From a checkpoint of a small transformer trained on Wikipedia.
Size: 13 layers, width 256, 4 heads of 64, MLP 704 SwiGLU, 14.6M parameters.
Architecture: RMSNorm before each block, rotary positions, no biases in attention or MLP, untied embeddings.
Training: a variant of Muon for these matrices, 196M tokens.
MLP neurons of a small language model. Each row is named by its layer, matrix (gate and up: input weights) and neuron, and shows model dimensions 128-255. Each number is 500 + 25 x the weight over its row's rms, rounded and kept within 0 to 999. Numbers have three digits each. A neuron's up and down rows have the sign that makes its largest values positive.
A block is one neuron, or neurons of one layer that tend to fire together. After each block is what it responds to, as a language model described it from the Wikipedia text at the highest values.

L2.gate158:486543522534483497457502484483542513474536518533490518534519502496482501494506465500476463518503522510520523483466511478505494496490506516499482473499493536518515496502431508492512502513497459477473518503460457473520482495474527514494491500479467448522526515518506509529490520510484479458520486470505506462497529463533490474448463476468489524552532526514490552504482529494531483466461
L2.up158:471476553490495510459487476483531498519505506495513491504462537511502460457510498495507463511448510486524503488466533442508519485488508494498496465477510524512511461486501505439504500449502446494478502501506435508467485508461516479538504501512452493517505516524501483523474548488474486506515482444516516497459516486521519514484504493505489516525554530508497526498482515527489449493507
L2.gate196:483466543473516484469471483452475487536516510493506502497523528495467493458507502511548495506501497518515478518485511525514543491480513487484479492480515463477532466472477507477449500457480489500500478517522501507539499500517531471522535512493482465513468506491546447489472507469479464526509504535481503491497482530486482540439432467483483483511553531494525529484499456513478539548473
L2.up196:507494492535507487467492522490519521474507492461514495548456512511514489490487502513472470523517451511510503508478552507480480487442519468463470515511466525483520491491473474492511510502480480504491534507520505500524458565475516540481486499474490490513497457467518465539485487510474499503558492429476503447510499487499500511501477480504496491518491512515444569472469509494475523485510
L2.gate295:547504503531508499536530465502526513546482535482480477494493507539481511490509513491477490495525478526521476529502542542514482513555527507502509512469524497530495487498474488461520518482514492508550467529525536505473497519506478505461524516511457484460515534490520506507524535516473509475550555554504513537487489528479462508496503567498487469492474481523453483500441494479473470495486
L2.up295:496461489489513504471474500501489490493502530508476539525534485508491518473509475496530462484513523522543505492485514538498502511462499489506484495564528496455496497488499495476467519523461540494534494497518496489546496481513495494526516488509477502549526529473524522473520489516509482503495474527523492469499510496523486549493443510494496491483486505550548531483461541499500530506525
L2.gate439:495493498505492481471514458478501547499504526512486531493502496479486476491519522510531532479465508520506508481493503483489506496502471484498473499542509526508519447495462509490525492500537489505521551543533535505514494520509552450509511515518475496532517525520535490536435523486509489510468490568520479483531501481473489511452467518490504533505505528521469526451525529506472476512499
L2.up439:515517506518509480457501488456527536519522519506441490511496508434478466469525500520504529482471524520505514486498492502529490496489478501510449502540466468501536475487473499506536507477551512461495546559537480506507537525520502497539519499517500472556495510512519514509446521491491489513500486510471500475516494503505512524479488522509486506506527496497486544452517523491460499494485
Responds to: Section-start structural tokens

L5.gate161:512467500473495521500504520518506511492490459504495508525529481513491478509485515471496492497494461520500518528538511492511517503537525452463535483514491450508520514502507517526511498520516487451477506485530517554540490495499464546524533493556551487565494493491471511532463538508481498501490531520513480469509483513506524481489521488526471487513465537557453540469523473462479535463541
L5.up161:501472524494506471542522534543516486451503492507519482493503488534485491502534488537476508463534517500522544499533505497465541540477514472449506506497468516510491540489504492460494503519496456507485474479508489561508476485525492503506471483519538446517484501507472517545519528493494461522534507482506497528494482481505522513495495485525498486536485502501503510464535508470522507484522
L5.gate164:519487507518498488574471522502456552497475488476508484506484541517496497527510515478494435497486487455459508471524493453495510480513504518532533534509504456502503517513495462529476503475493505476519481514519536438478481481566496480498503526485493513515516482499502486499469532489498502444464517463424454511521503490547477467464511516517515525463499560453485533530500530498482558505465
L5.up164:514518489503490528439472471478552506521462490517508489502514509519470492506515464504513492542491512468499487516544529504459503527450501479519509518477492527467461540489560467504493499551473489497497489488494513544518488521477531503557467508448490496513581506472491512451498485509517491502501527528513503532485495510463508493495456477496517485513489539504498536478491485526498485465535
L5.gate242:479510518543500499479487488504541485480485483507518484540497483509508504498503489448454484500491474528514501529487489512485539488495470453537561463528538530519530508489514489519536479528518463500475466505443494472511505527483503522508489515507497515502481464474489469501511540489491521509504546455487459520511495484496516524510488511533505567515513535425484462493437497497512497559513
L5.up242:518471466510539481528476533484527443494504492527531521525514535467512471537474464539531535536476507519456511482522504497504518481481537536486513485491513495485518540501500479477512477511543499498465461506452511495513488520524512470503511486489498492498510430538481441488503494521493488537512508551552483557518501474510502487500481495485516503498498481490526486502523500454518510512490
L5.gate243:500466492514557533510461552514491504475507548496525563512542510490505545487505469480478501503483484460486525524523489476500521465464450503478447528490467453533508479505522468535487531540500485534476485513477534532524513477456491501520509518511500508470497530530463484453505466488514486469470508477503497550515477497475518512523515502519518502497487487479454482490492473519511466468469
L5.up243:512499468532483482481521471482491493487504518479465529521471513529522492506485484525502497496474503484547491522481500460507454530460438474502456518517505501562470513463503472554491515501513493544472487508483514520534487484483502554495500539477480510491528497488505490522424467505521512509489475492497478577542480500470518506480521476500500460488537480481486511490489505462455472525496
L5.gate337:468468499497463506466499486500495533545515465478503481497536514447501501493512529467477493514475472512482493494501446454515500477513507461495494528492461510466502483536515523543468520509527503473466516464493445497469497493515487466491500457466464496472510494498507501497503517488499466527533463487501504470488488501487481486441494545520488492449544517520455445519494481543498489510505
L5.up337:530474546497476494504465465493504501528523492516509519515517469501476492497484491505508491490475472478454473507552466483456540490542482498506507505498460552458475490516508472527495517474567507472505464498477494482481525523497514495491528472493501453507503484490481495487488475519519506516545513502475546487503509543450506496464463513471516531505501533496481469532491501510506501510525
L5.gate373:524466496468529526493456548529483531491477507519531477473493480496496485488505550511495476486535488485502498481517514485461488474535489449507464509519462512489538478487535499524467535486521483511488533509510554558466519512503489496462454518461493463518494481539473527481507521526465483517549512488527533518501518484504492496502507467467482510468502521505510487497483483563500495507455
L5.up373:517484516460469491482490510488527523526483512506564467486494483511512500467519499514529470527468497505485511476476522476505505484553506485521500585469480479478521554517492504504474502482512498445507464495470435524507555488504493498499489464461513510503510535506518521469519523517513488508505536508460529531489497521491495514486489481481478571472455494497493481542500476514465515479479
L5.gate458:508478475485429472496491510474484519483517494470489524528508466498524483527490525499533492475502473467514495500469523466490524478504514494502495483487456487497507495503498486513496500476472488470489501501562506562517476527449467473525559459477494463496459445494528477512480463546492492492490503494510521493474521489479498518515489495531435526501471528479481532484511505511447509506529
L5.up458:462495454522521554511471505485499471514550512456512456500492489468438484515488498526496498494476450476491486508511520497498501483516497486488492559503492525503499536493506456495497499472503478461465479531477514469512430507511493548476513501480532512508515542488482461519499484462471513479536508472454497461499489513512509455447461504487509529511487529487461535523467492491447515499521
L5.gate644:513467455521474502524443537510498487513488473475507482494466487507508511534514459503524550495475487480502536490499459507539508564472512461527510526483500515573533493492477491500543526510471498477528469538490503514490491500496474511500537497479500489503469479465492482484505507513472481483495500498466511492536476520481530489476479487507472501460486472479518504497466509481477494479512
L5.up644:497523507502524506496455494498509497470466465509517498463534529479465512529505487501528514511499505535486516430538481477478491511481538489487485480469512517508511492492507487514524534538521459502469443532494463525534519495479501497508483476495498465555494509504481461484526487456464469459476481503487524504560513502490506473464511465507498461486502482492471458507469503489502471501538
Responds to: Markdown table separator pipes

L2.gate125:497524534542498463502484502508512506501486516485496450491493495539467478478513520498467474478514509497531487501483489529477486505504486486485496532518490502522478495471496527505435447525541501500517519521469514502534534504514519489456462527503513488499488511490559458504500445501502445498504546517463509515471519481538433476468485479516486544500503482534482508503452515516501518526504
L2.up125:539498525465507506460508532524528486478470488473470499497489463498517472474495491506489450469487525464541495489495478485469493499490465463483542532510498517514495557507448541492462490545549475508499479511502517523532558519530506501463480491513532500475479527499514495493529483479485467508482522513459500523502503511559477501449498523507506535545485511486534501489473551514511508496494
L2.gate235:487487478478497498530516481514533534493507506488482511475524531486463522496512524518506470490487494452507490486499469530504490541477471454494529536542541495482509485468491505513487478539459508497542514528508527487515504521501477481536532503558518511520506561546526522486486468496466465507497521477496535497467482497507470519473495478502480555517481470513544454492493501476511490490490
L2.up235:484498453485474503483517488512560524476475473490499496510502527465532474503509488523475507471477462475475520501502468529453514543517461515481526534525490507481512465461534514507493443541516515488503490497516507478496480546516479540506503528534526459510488539529512511487511515498525498537534498508464513507473527504521493519429484509550502517529501450493510491470470471494547492499517
L2.gate237:482517508522480453527483546491512487498513482456474535474468509532456502482521467512498497524480498502566520538491493505494458511506486504511541548488515506522529460496507542515443492504464471527494520484504522500496538502521513485499489529486540506506483523522539540503476524479498468540466545501457499481492487485503449511468466537507479507478489517521475505509456488547501482465558
L2.up237:495539486486496523522517542507497480525470559483506493542487470500505529523519476507501470463509490484505526461518453484515487558499515477540564520517474494511516500501503458526498503485486479489514517444519503517471522461497515483497486473438531464501532485476498507508508550531486484507492492514477470449503485494462448527474478530488501491502501520473505531525510496481483534456497
L2.gate437:486503526517515460465495494475500519506483460463536518491525557533503469460502482544491470500460544479506534501450502518452503542532469503520552500516494532484525510496455491531492507517465485481530504525509530489470515525484509485495514526497498457533492468511537495449500521472556458519501454513474481520522526488513494536469507483480501532488526480542483484486481481494499510542467
L2.up437:474512485495520497514493516478491532525500498506458462490485469517514510483482502479506489498531526468513476500483507493510470523522507491571519562513503449475472539475500475526495458507488459550509479493535529492493513486460507510528485503443503519511463506498533481529509526514519539483469475550498487536459495501531454486484525510526483520512532501535514453545478540508503482529477
Responds to: Mid-word name fragments

L2.gate6:489505479530513521511489431524484550539543502528538462485499521534462493531529496506510545513524490513469526506502486520492471512484502499453499494460458448481530545493501470500485527531497497488478478548486512557478502503503518508466485518499478489495498549458531530507517546523512495478512463504423508507501536475506483481484515486531510494531503531498464499497527486420496500504484
L2.up6:456476491484520471501467486483507508517503500458483481508504540549517497510497496509511440497474448510481525486481501528514512489553524504477492482469497501523496451517519463475510504521475490464467493435480526480523478528500451535492529487489489491494482498503507438492504470466507561528507511505499492529488499509513515505527510538462511520483512517491458517521510515523479501491541
L2.gate340:490448472475466489474508484480527518489528504500517497548492484509483466480463485498500516503491489535475499456493472472493463512482561513482539494485492458535503490498466501553470482492540480477470466534477546505537531539481477517516491486521452524491488527490505512486529506526498530478537508478500518460492488486523470485462487508485511510504500519495493490475514470526487533463538
L2.up340:456457512478501473469495500482504514491520481459492505567505524527447469502490460519500535476503490510471509449492468485509499541492509505500520498459492558495472480496487519559498487541519483496503508539480522494535509541455491512529513487477432535457519510502523532498469511520485507492530483462508484521504476474499522470509520557490489494508488501489502487479464505515488520520565
L2.gate381:530505500450511508514487501509486498508497505470524539517500475468504504461548482501496442512500491476466503502558496503517497515502513536469493489490483468503519509542471496511458521488475504517512512502461462513532480512503531485453465488492514482525503499474466479508542515492549508523518484492511510451489486539534499500503482520508493525524494522498500497546533487509505516482490
L2.up381:529531546517542490481492528473485525509492494466489523548468495484525504464493509567465470507505545503508483555484492523498477509470523524482484470494504486518493524544509514531491514496496466480516496493510486494491481519469518535468517481445493440495500555432508491509503521467562514501506511469493505449492497533521500479518473497540489496491513530452501507536502542502541513447489
L2.gate573:457422554477493491504491487526482508448520497503468497504513498508523498503481494508511456569460471521493514517487527479500517504504562509554471482465431519495505439548550496447507518467527516493514519466521532464511509552473489524511506497508512554500488497527530447493506498519469486477538500512506505498524534496460520509510456527468507575505537513512477505510509487514511506463519
L2.up573:535537461512535472474485517512512527496526525500539501521476494520515488519483488473480497488550523544488535521497484524516468515492472540474504466521478478476447511505473490511533509504487499500434473514491517522481485506505502538457489500480471481511487510503525533503492520518545540506485504498485517507517451503537488478518551476510495491478504504481480497456514492477508529505546
Responds to: Markup delimiters closing headings

L6.gate111:484509483522471535507498479540509467519468470479513476507561551494518526516495505540459541488538460504524536499501518461497529475534504500523507504502539507460505502533483534523494474517498526513492469494482493513525494539513495447503513511495515475513495505518499455521520488545549531487462495547558491486509487464493515523443531460525539495497543494463476587518476488526438481479539
L6.up111:506499487516494502503504528474492459489471445497529507481498499521513528539487512494516500500517470486509474538540540475479518443481494540497540489546510508494522539554490504515498491526493553485523465499535495497542500531506467524457483488466548488443458506513477500503460489524479539515509522529485454519457497461484470534471519467486531487526519498473489529538495477508531527497512
L6.gate250:512492498484505547527522520492496503492505445483499518486524511496469508509483506514480466537444464452512480491510502489492528513509492528514496528474516490510522460466506485526508518472493532526456458488509505487527496487508503506506455497502526555518494485518497493504495468515510496482504555519505500517493480517523544512494513493482442540491529509495464554523467489483489508443536
L6.up250:488494499482497472497466471490508528479509498483518513518458522505457522514522560492482488461499488467547520479495475555505554466498479508491486512471479541504547503559487502481469473460493493480541493488534482526490456483473507478476488515485504515496533503535480521508497525522513485531545517497487521539517470512470470523467472479480489511592501497475497508522517475535502453499529
Responds to: Markdown table pipes

L6.gate496:498502506467467521517499454478455448506499499491475464519484494503575534517471548477518470504443518498490499469520500461489490513498502517480479485541480498492513522498507524462521521457499500509499463498533503518525482483489480495505502476504500529512466508542471516473531484506504470510505524544524485591513464534511424514475450528480514496497523495447489510532549521534497477500496
L6.up496:482496520468459522501493444512464485523490523513506490491519490471546556487484504498491484477533490482493526495527510459518519498468502493486493496493510499550475515507506470497473534429468461505522539477540498516529513492506508511485453518521524478492492509505519539499518484476475573497466496510532485496476514462466477523517514506561532507548520513478496505498509476525492500523506
L6.gate521:507495492511462494524492502494525504499456481540506470484477523448536444523530496455466499466531496488507535493488532514531473511474461524491497488488512509465532509470500531479500531521501515500489450488541538537512476518516479482499489501485497492537511509527464505513505496507493510538506495490497504510503525504473520512468501519492487513491553485414521510472506472490521539485467
L6.up521:520477481455474526486522504479503510490470445466484484533504527480524489521491509511506519489536498506490530509479470553512501510449504493507528510478501527503541525487515513467498551476479518550521460503510504528480494496516476514494476483550508512516503520562504501505476486469504508532492480499478513474497506517499500496485478500498502494492556500446478532485471463505547534518488
Responds to: Mid-word subword fragments

L5.gate10:474521472451504512510500499497452523477526483493488482490504524470480471540482472464535538534480498478496459537480549476478534484517445517496506477535506538482484539481502516519535474523504481487570514493465455500516498535497495472506594499520466525542491503519476476473467479465496501519476506492479491526508489534463491491502468530458457495464499510484460497505554530498495473518487
L5.up10:532544455455502529466481464476485514504490478468468487482544502484500498475466512497509517437530473527529511489528472444527529497505496491472553501470511481565493509500528514535509519519500494489449527510487525484526519518548491525517507466499437506501498485506513503456495500516480571473502478489505494459494476509490510503521462523523496527532519504512486488512501490527512493511478
L5.gate49:498494479526497462451483513508483487482470467510456512473502486518469444486536517527473504492512496470520511506499480490504448507523475511504497540538529468487478569472507460460467483480493479526528522520518489513480505528507503501541521483540516494517473562508533488486499504470490484494494482524515515467548511530536438503469488477491492496554530515503478463549474545521492500501468
L5.up49:499535489523489512469497521505539459483472532510512530519483508502511482492522512522462488485507491484531494483498460515465458476505486494475464520517493480499510511481525533493470504510509523504470466529548458487553516490531494498479545497554470504501492544517526512498510488528516489484437484510464547486551474490543478455486480471482502485521542484481502502543471541486470490532516
L5.gate248:463481484488510500501498533491504512520499406514544515556482500512524454514518451517477519476500504540518523558479494530509495494496520543503524486527525494463531485551512483513516485500503472522551515515489511519503477491504533540493517484469528494495492513531486496528435437513476509535474544520490469512512493479453544508494459493525516548498455493484531492497533491484504471525480
L5.up248:500516468560519463490495487523479449503476486507472494511492482524511499473492476487464546491520525457544518503529454525487519534491475531520518495486505535491504470475492477441440458491484498495497487458520533458501493485514462492464487489521471491476489513497478518504505528471521495488511514528443475500465470531472516446489472545490482499504572499455521494494505484487519486517488
L5.gate404:508486449477469495525499501483487493517494504535484474488502464503529535488512489515456469515502473527504495572466531497550489501548483527497506490499512467469490530519501534487539464499511467503545502491451521469515527479469488496537557479531509527490484499515543486523519531442472487476548468492469490507493493538489470488559561522504559493483485502498462501528496466494516495479540
L5.up404:475483476540492510546509518495520513491482525501461482479501475530462557501493470492461460461509497562522481530480493482537483494497499517494508512482500470503514504489495532532515486479548511481542569489475498534473529502502519469463527523511536474495543508520507534484504511469514530491512493473499493499487543513487518514536518556454537502478517509511520491480515485471490502496487
L5.gate511:469510475525479486440485486523485482522461475518488480499488488479479518524513442476461499509520464513458476490463528480492510513490511527479485509521514529507512519496509483502482539461516539497530511495445528501463513463533466451476518534528493519487513524463514471503486515504492503521513447481489543498505488475533527482496532486474567498472498464473451487520468483497478494488518
L5.up511:438501467531506502490466511538469457523469507505507535517503504455492501535477453502492496535497510524447503515471532524512506518470485507512467464476528499531475545503532497502461484505482518533519483504522472527494551489501507492497473493512523461491490565499461460517482519538508473505482502536514538522484490483524518503477502530512537511508511520507482510543456490538507514520520
L5.gate533:510503460549525484495499511496529463465510469516483456479475482456487497516496478518435498467536521510493465518545523444455488521499490484469516513507499496496467511513486515501500489458479513525497498558498515471479530482512486498547459496486476509517493454528496511532518496505529512534457536482493513513542517481459490513491511483532497485497538495459486483505516459467517485522533
L5.up533:490530500530441495514488502496546521544465516476504456477504490509524495461548531525512496490469465470534488448497492477521475526535515552473505492510464504496523486499454516467466485499487517455500546529505515464507463497509550493476441490495511445483489505539498490503533513509510504479489492546489522500499545503497482505495483509518503475509547510539523479504485523463495493469481
L5.gate567:477492455508501470502446495471493526509513544497481546531469472517520487541484464468503489524503478474473485536476536488486549492491514482525454449473541458511544530482524558540501492515501548500527513527506531501527518447509478505483503475506475522516494496509505498500495496467466517493522527467472517469528499498547522526469452500524504522493495481486467497472551513532512485532532
L5.up567:496480452511495491484497478458542513514524521530513464450530463499511479507504480507544490500494442510489525482514531517522506507511500514469469505503528474447485522521532511509441495536477584485516525517516492549543528494487489527512498466524464529474487543530468490550472514517493486472500489512523448471477514459493496498502468516513503510486524485493494458506487532526500507505454
L5.gate577:489530446483478459448471523432506477479547507476493482514486443500481474504527507497492518471527524467523506507543502489463467521467509486489512453525510485491544537507491491518465495528501490486522534522449515459508530499478510509495454501522482529506511490501513515464468487487487496531493525527500521506480521447502496498498477486485486500534477517509464476486506507497451463491496
L5.up577:521506438520485441529469509498490539514506547531507486465534481484472507504516485506495521534502538491482495527513516492478487471508514508521481490514517526503492545481530483463523474505453480515499500494457505515485498473471533476496474499497511540511521458528519495507449489503447434478481505519468481519501522505525454470513511484475507476504484516521505495509469534485524509515478
Responds to: Article title line breaks

L5.gate180:485478532488461492491479512478491504503470539511478486481457504493532490475527497507534451527500463538500468506471532510535465530526485510527494484493481456470497511506441524474474480492458479505534469496511515498503493512471458501513512475507505507473511475498526472517513489490526514502484473483490563503502446491494513483547499515522498503492511509532507491487495469528476531520480
L5.up180:508530537551549505491548471494508478516512517505478480484505515506506495495496478506447512481484545475473478473505482497457486504575463504457509489549509480482471497507491460480555493492556526505536479505507529483487537486466516507531500502498484517458538494475481513540494500475508499469507505539495468545491496502531533494548495495498474488534490500482574481512517519493491485560520
L5.gate206:460495496470532538463509519521540493494492498466486557559490506490462499534453502525509534485470502496519531499506495500487491534487486516494471520465485505485521509486467570515455516486524537497506478494453528474494561489495504486480524459498484479501482496506524517470524509520536505479484501523486474513540505523504479489508506489544509503496500516526456541526493471510476510477518
L5.up206:473492497480524488477513507550521509459501481477514586526520472520516480510487495527516462516533475474485515500500529486486504557498468499494492544533432449486524519526474512490509539524496505435539540475497517497516508506534488520464461515478507464521502458498530484474526488499513518468504486516510505524496513540458504498535503522522500483495512517501526440522503539534514495492496
L5.gate207:483499474512478516518511461511470513493529506507460498468466473495504502512510465498460485481489492514494482489485490524526505491506508481436522491480489488429511541530518514480424517517528465525494493491500469488498537547508504506412497472479549478489479496502541511477485503525477495508488441515492530486483504507522517502455440486501514514462488513443502516515567475504489501469453
L5.up207:475493546511490521487527503528481513509490507516510512519492497484546474514477492511514456503551502463486475518484476522522494531501521502529479514520456507459481517517513504458450496504522479533538485521515450534530510546483541495498519540520476500481468530523525529476474456484466493525506451537521468485464479509531472494541514480476490467532484538484486478496516505541501449520474
L5.gate387:525517525511490453476516493497494509464464496498466482541519473480562513501474520489507473475513449466467455494558491506512500464495488540475534497464462480492486523501498490505477501542505466524497491493541473473514499491499487487448516519502513541479506492504482493456523467516511511495499523468507485466532494482514484469467474511487477497541493547490492496501496488513489483553502
L5.up387:474529515508462467456543486496471512461446490505497476504507506476596472525477526499479449470478451474484492519562503513532477570448463523518524463489500493509488553531456509507511453511500475518467501479494487487485523490481484522496493518466483482478509493470452449462547452490489526466500476453509485500493481483505529489506508472487489482466473501475458500539457445521498505531506
L5.gate439:483524504501472526500516492522524481498527489519422478498509463510502508505533488516488478492462483544519477494505522528516443522535530483478514494501500518478484493469425501507497499507463436522502484501497470515532483483504527519444505524519493542533494446506537518517495492483487549478484517528465487473469528489539499494498498531512495502527531520518477555498497513488491534543520
L5.up439:500464498473495528478529475514494496495535508472484486561500502487541516438499470532480451516501471514477488489484484505488487485545498469459518513499509481515452557478519522542528491499516517540525514500485477513531550469460523503519479539511489533457510513482542491504533490507451503459516466517458500496494507518500477497525535455485523509542521548515483486540471513472504491512511
L5.gate444:514528453523537463504568523508486475498497497516497514498499494467481534488474513508480507515501498487533494503526510477482543539462474493459532556505481545527486456458469522491538486514513482534544536527511482485499468501494505518490528480511486466481536506512502449493536524487444488494509454503520495551471523476461507522495471498480502519499534460506502484503478482533441489481526
L5.up444:523537477531533494525553496552491471486530518492499502528500512449498542504534474491479484516496506475561473511489524500510510488468456480493518506506481531506548488504462449514479476520516519524529482482476503458498457500522474496478497454475482470544517513497500507487511528493462505424469458500543527500484476497516476506494518473499511542534510477516503449481505503510453511505488
L5.gate462:461547501489500504494466449487510471513495494480474538550464529531518528517481490491443486490472497471519508508531475501497497500548514494498539473444504520505484534538494529491480504467527528508467512463461508549510471481511490534518486503518519508542479522531518516504514493531469524503519513483551509465486506472473472526492502491514458486508538529465522506519534509492507501577495
L5.up462:483516523496504526474488481493501570499499535481517496539440465512566528497500519451516538541506501532504536492544477508470516508506497509464500495519529532492484517479503501539486482501503494514413534506536460520505483486491489503521524523519527497502517529534487498500488508459485481538495501466472527490517551486524533540461473472477488470499529488469507515507548513522521493505538
L5.gate527:517507508492455527459515530527497527484527515498466502508499487451505477503501479529423536525521493493522520535482509479480526483523486474465508533476493526507537453490470551486530495518500519506477491489497511502514522513525514464500491511523587503497452518506575502461492478485497500496523504492529439485490514517509473508481450482535507521501467501500507489488515502493466473445474
L5.up527:515520475533501503481482506483547556491447504510476473478506484544500456506510482495479484502503495480492532489509502486501509510500531515525466493459511542506487511525514504485486490542524524506521499482474500537483487514518513568513486538478519492504471484489461522468544495469541523494465505479505468498569480541581508509510457496531446534469505492536456449498514499530451464501488
Responds to: Mid-word apostrophes and fragments